Weights of a small transformer language model: learned positions.
MLP neurons of a small language model. Each row is named by its layer, matrix (down: output weights) and neuron, and shows model dimensions 128-255. Each number is 128 + 32 x the weight over its row's rms, rounded and kept within 0 to 255. Numbers have three digits each.
A block is one neuron, or neurons of one layer that tend to fire together. After each block is what it responds to, as a language model described it from the Wikipedia text at the highest values.

L4.down152:153117124155120096159182136100169125128140140124161138129140116138083104128207161108147128159151186154132133160113194156141120107155100121120150094091157133181141100131104126099105126160142113132106157109136137103087155121000093067225113076117149164107191156127090106139048122099255094192136104129140120167123161139149158108107112123138135099131114112128137139107132113146127190116110
L4.down620:150143134199176145183140119127214150140095090109121100121177095095137157157175127155108120148167135134106145067126118146120115132105132142185072110068164170124203144070117169162129169174115110124161156128211087146167056146173163128098109099131136122123155157109177124177101121097107103155141139163087113109130142110189138131148111110068164196136096094169131140123104139176111162091095
L4.down1124:207135129172116138113184155093074106170124131110099101169112095177162176127076090113095118150101132147178144169083177141074139150143124167131165124156102119197102187138133151137117145127094041112089136122126103136100129091101116116230137111145148077131156160124121113124122147199149110095138084124113130194186128152172131127136083188086085118116131132129162104152143114127145127110101
L4.down1296:149152133154120151122068070072189128126137115143103138138115144125138155117135153065173098110130139097086109147137129138142077098096083122094115090111147146130097115186101107059058133129104092124205184150141143145079094099097168154071140145149092082145149153166082152098141088181118124156132182165151135125145138125112113157126129077103138105134104219117176125064091096139109112163129
Responds to: Possessive after subordinating preposition

L3.down34:072091107195135135135154177130127173126138118099102098129163096104148133091188135099170150098147167136152149130193131145076150127090160101116131105152097159112149095092111168120161055106134149060166089064107132112159124121127117157099126180137121172116115098207100098117128106146134188139175139169149106140118139109105120116131074119106102151103083128112111034132133118111159144109131
L3.down62:103161094133097144098188095147147110095170107165115141158119096159151148097117151148072111123121121151086143164141143156050156157173161116148122131186095161075120136156172132167103121121125148115165120126135142096171133139145158126130179086191101137120123137110117135132090120161098091125126097068104086124108138154153136107102066145134187082118100163111162160125138116111119093161120
L3.down175:165122134117120071106188081108138161115166166180084130128114143095150165149091120153133099117145152125070093075082158084157119122183113119156126146102103168123215172114143129095164156082107119108171126100115120154076144154170120096132138163080147156125137165105153101125161126130058122140101196110125148126140106120132129101153155122161104117140135118103066191105106126104157130124115
L3.down267:130107190109183103136195133136129136096144099129119133208133160119100176174119099168149111143185145138081072124132146092081073124136142120088103163122117090132098099177139175072125156109179178150122076160107151145215097142172106134156089166129156169141134132100171177100137159111127097110127140193117232152113103167103129125126072135120102128103103169184152129105091170131133098126122
L3.down351:166133135138110097143164110098092082094177148223160168143078125170109090141108178104097105173114178131112122134181046105163138127054122132204108139167120119106103075124152106083095103160077091158154159139123125162141124116136120135156160122104139077136128131116079157091107209076111131095107181150127159099115070117105130103110122086116194160107112151173089137068111151124122150129123
L3.down443:140106138116150115122129144148095134147041165092110123143136178088100142113171158184195140149217087116091132160118064073179168125156097193099163123118118110136120106131135138173102093124166178187144083144131135110137109138184122161087173138090130094114127153128163133155163117158119140185068104094161105165111095100083121076165091191205117105080133135132199099145151149118096096128108
L3.down577:131171138107086139193158118159191150081097187072169131111113130139070124112114119165079154151168129123149113109160183094135158066104082093114172207083152123123106152133081162144025073159116134137128133127135104134142156150166143125091135113078129115137136095083154125089102164106083115076109107094087175154151109076169125143109092168133099109097145077159148125129051156136200164107151
L3.down704:152186110091100106136063104113140152145129117070130174085169150178115116170142149140131129113084138116145121188135089090162132145153092112110183169118148107140081150174176161078176091102156092127143138143121104153096165104154101160112125133152156162169120131103138115142136088076121136085131149075123152160068176183145132142135120103109057109067156103129088121139097072070106156143078
L3.down789:103106141115153064190117138102137130158089124140163073191145094128080124139114119219122180142098103183093109134161105123096114134157111197179104119169110117106114090193121105066132144120071108141132070153119067142152146168166117155090163172112123173079146132129148135101104106145129127130107098161111127102091155149067137138145143159110141099113154153176147124087099097164087096154132
L3.down896:186119078116171141107087146149097107166132138146130157101173140159160067107104062097117176174119133135167132107168133057125135162144088061147166103110096121142115139134123114174162173147138101115138181088129106183176138073137153082189144161088166097164118180144093127082094142103109112165130130148110144199112149143060127148160124110117119184201074163175126112145179097089157112150108
L3.down940:062197110092113134053191105117156104126150088131191106107145119151125213149146130133118099088142147122110148079117135094103131108129089094162101118147085144106056133152111102132111094177180131158109078098145140190179115078134155107191102136146115164138121151052215153124114089135085063109137154185103127077142136101142119128052102168147104117088115111149176071104157158144154104138155
L3.down1007:140124186093143167149155127101117149104161089148177113125078172129142134185126141075072123091101107170116143141082153160172103127084129086082153116101161137132153173209066182130145131160134155171085119227139118088134199126202176156166146166170150110090104120093085133115139120108101109129088169184157148176105152150103129163140172141119147127107105202126111098168118049109167135131122
L3.down1051:196196089100103122156156120148165138108119147158160095091150125121099114154139124120132160142135098125084166149147126110102086149105105073143125077084026157098150108139113108119138144122180102105086165093107132077159099130127084163107154166143131093141145122169102078152136129193094118210139110090158111104125111136156132082115047161151127157176182081113176126175138116166092196158123
L3.down1065:119149080145166185135123204118141118079146144178159100138121165097204135105136144077138190127161112138119160121065137132106113111084080119158151105160148095079143125103130145127127141105114083134121105084186132065129130098144129134139153082174124147171125141092095136142116140169102140120136072150129073107107187164138131141151085133123120119080115155171098081143117141155030101102090
L3.down1101:131165138101125136178186112106156167090110100145172143171038147099075119101118144159154100081090127155126155165113105116136119107062163120093133123140105158102172155123132109124104122094126136130092079148169131110107141056199126102111255097114120094176147112084082119160099099137089149131081080109089095159173135116160132123121140135150069074133163147090144136142172126126128188151142
L3.down1147:181111150157106157211121046128141111092108150091058134149138091161144099082204102125162072125147095104083145126050154135151132078170128143146155150083184100154089126137070178227157104190170074162064085108171161126101149152184113167129147175132122145173110113124112099153148153077108132098108161122116159092110158103120118139108151204152131104137134172165092081153141108173124139098102
Responds to: Fragment after "re", table pipes

L4.down711:086171150166086104179029157126092120142126061149097155117144158105119165120125146145153102173204100126079134131091134112084089137141123146111156188135102112110074112140103099143160115150151147160090068131120107123160094146215092090096190138132067131154132179165125105132135076128066104088165128162188108144104111152126132133140141181075128117136113148126152075122144190144119102115116
L4.down919:034180130101109150125118128070098127123159159146145164145109153060177164148147086095179129109171150151126154128061125092066081101137129088097116141150091192125116133125114140068148162132118111141132094147119145163169140110206171110152120169184123146144111108162128093106134103131073158127135182138128176109086123108187101112123112139107174090075106153146173083117128157120115076137147
L4.down933:176149138142150077145179184117108093083171081152135122108104115068124142090129177095143129135137130096118133130103149136131140207095139128178100096085120126140148073144097087143139140067122168092110171137157120133118122136209138190155160133101133108126126156160153144165112154122088185120153150126105165158153106119101138112162107084148078110110145125144142151192136172152126104159110
L4.down1277:113146134099128180124151106039147110070111138113106092158137097105125119140143161155143130110176119113069146075103126139094157084151182119111149097124104139148149110127091130095121121147183063157103167153122107178201157132226138091107139225152133108121108133096164091099106000107078120098130193120141158105160149067138119143112142127151111126142138134139131080091127172107142152110136
Responds to: Table header row cells

L2.down825:113095144118061158140178125116153200161156069133083103121129156147193089135142150097157125184110140160105119079116129154117091120105114089152168086105144122088129099140091083099136098201105151174087128122082079121160197160167187093112096130081104204114127091084089162126195084143152164131091101101092097132103115157108138119097130123125140157123143106140113110083101141095118116093194
Responds to: Group and kin nouns

L3.down5:127120161073118117091127133082165131078073128109175090252127044156086179115148097151187106104164121157165152105162125108132179098100152172125085149115127097159103143120171130137136111170187139144124142133177166137128104176120161095137150118103129139119143177118110101162181103136139145139117102074011116066155114082060149104188120131135140170098116133129088158178117104134112170109124
L3.down144:181139116163112155109150129132095110101137051158179164208068109085187159136144122115106112161064170139078095171134118104198151142101038115133147146099140068107139197149141162098154107185067109128147126102106076072182161108131081106100138157159108125145138152112128060137153124154172131099096111132160153107144114132148121146120149109188162122085205151141171156139099123113072144103176
L3.down197:166123148120072115129109097096111138126144157089111183115144108147109098145165188087097112150116122156136133177102105123121171145062157173090105124114144152137127171142216151105146160072054055148147099132119107119129185156133142113159110118133120140025128061147167119113144113108210180132111064110149100150095166129121121150116086082141129142113175131138095122120167129089133191089131
L3.down259:121104154118139121114125072114126160124128092070142149116155108090179149116156158060078106057132188152124113107154128137187148155082086152137122191177150103093120146126140143104132116100141126106180093173107137076118099145102087143108113080124099206144113084106151124091172132146156063153183137077182174160069137103126116173123164140105096124116147077126099123163126064145125059110147
L3.down280:108124192104083102079062107096120126189116151134131131120146129140152125159126102115099067084111194135148134151085110115150042144097097127132122131139148101139149208157143120111163139157135061108109138103137061087171134140145178095133161146105102145150119102136196150153153106128149162098122121116127088097173092119130125144136191169150070193076118120116137186133118117152076129133132
L3.down344:121140085127163093071135086126122095069142126111121117149118149155082147091101093133152145097095110132067184121122121155163119176121131134156155132133175115090136195117152125106121080172125173157132132138172157122128110089120077125115096199105151141078143136115112082126163133175097104119184140150171108159170146165156137182167086216105105158113132121064172096146107127070106133124179
L3.down407:114149091122140089142112123181132192096148193081106134141193140082105102173162075109178123118114123091108143123127055190156151141151192142158147128127117127123121077171147162127195135134120126163078112160135079126134157106178099107167137143187122094163130074143138081078158174120154174171119131183160159142127117124079125154138096128110118115074163081085175147124175102172169108100147
L3.down429:088165107135080118124103144137160164107111188139091093096188180139123143135223112121189148086138112095118092152122113141110132128096138128104065113127114106114157102154138163095111094149140169156113103156098101054091135127160092123182146106163122132127129122146153125108198120136077129098079133075148084154147138144195138112150101114155096086139153054127167087116156118123085168152161
L3.down502:071136114165063111154059112093111170140090170126099095082150121127138113144162138141123082132106136128144111186039210141080105110141131109121131107122163113104192189066135166120175141158128127089086088113147122131148140145161157055110089179188137097103108106136153058160176086105084166151115174133114178162155125190113115169122149084165123186151159126139191099135154154091137110106109
L3.down750:141149158129160112106082127138151142131182136152125125136158142135170163152115122152164084126085144109135128151115122171090149189140152085095125138071096123112160153095116170128099128123086105133152142110123167082137074095146136111135106121120127134152113115080165080106162060148138103099123129149103062152141167109097110156129166122081149117133115088120098122132084131141194179161126
L3.down876:113167135113064117132150075139140151113123125048103193158158137167152106141124133115131108170168116160095119149191162103124109147090141168158072119163160161110154127132236178134176149091054081159099083171122121105122151087127108118108118115143100116136134092142095145149130116171214152130087045116115166085112148183104129125121142145126128108109104152120116170120165100091112138083173
L3.down918:130145150095143066122122086118097142126119092163101164118150172150097119174172154113107154104143102146149124127151126136139115088122145091095109114151111180125127144088113114102083116099151079122110129133072087111187166101174133101108153111171104114113133120073152136123130130101111174104115140172219156101141152188161112142095084167112156121051108155149127189186184113072149176192158
L3.down923:077140161141093145137134077127126122197146089151088185136177074159123140115125155149126105137110117084142131136137122116121143127082127109151149084075135170145153162189121089104100105154135113075164124141077082092151173124166195159105129201150077170113123060166159141099080127129110170103112109103108199121131110153125124181128121115147122139145083104139076217105137117089102091094168
L3.down985:238112127162116121151122201176169112115093145133089163147124122175104097157122099119141209124160136113134151134135086168125117086115082179133155107113099104173120110150171070174144124159128143148167144156156154118100115153177117138169131106179183126126108151117137037117114127091165105139114123135130083155100179092123133144140067099161126106116138125112065154102099124128183175107109
L3.down1205:116087160096062144144187143110173174135095171185195123090158169133082061093161084141107156138105128161109209185096144118113102082109125154204130215164119111117105153156165146165138142088118088133118117119149155105120163117183104075112124102068167111091120116154191145064122104155137131170031131097136154111115098174095141111149136170056160127131114155104131110092133193105135173073084
L3.down1297:213174203102163100076105082141134204124070160189106164139115102136113133035135146135078139150152082116114107106146150127143178133137151223132095121150123093095189128091183149088123128126121149167107112088133132161153163100163115122142147135145161137139140079111081090076104168158120100107117067126125106116207094149140129123126079118065149116101122126094116140108143113167154145078114
Responds to: Possessive markers

L2.down481:099118155107129120182047132136107165096052164165103136083131055147151142118197150094100127117124122117165096119044154155100126100097135098111090154147126167129148137151136193141135124111099151100113087088118116123178120097148128143102162126114142147137112144124206199089135141195160159072101173091119136088124190110204124136118137150100125162053116140153081121136110158141100116141118
Responds to: Table header separators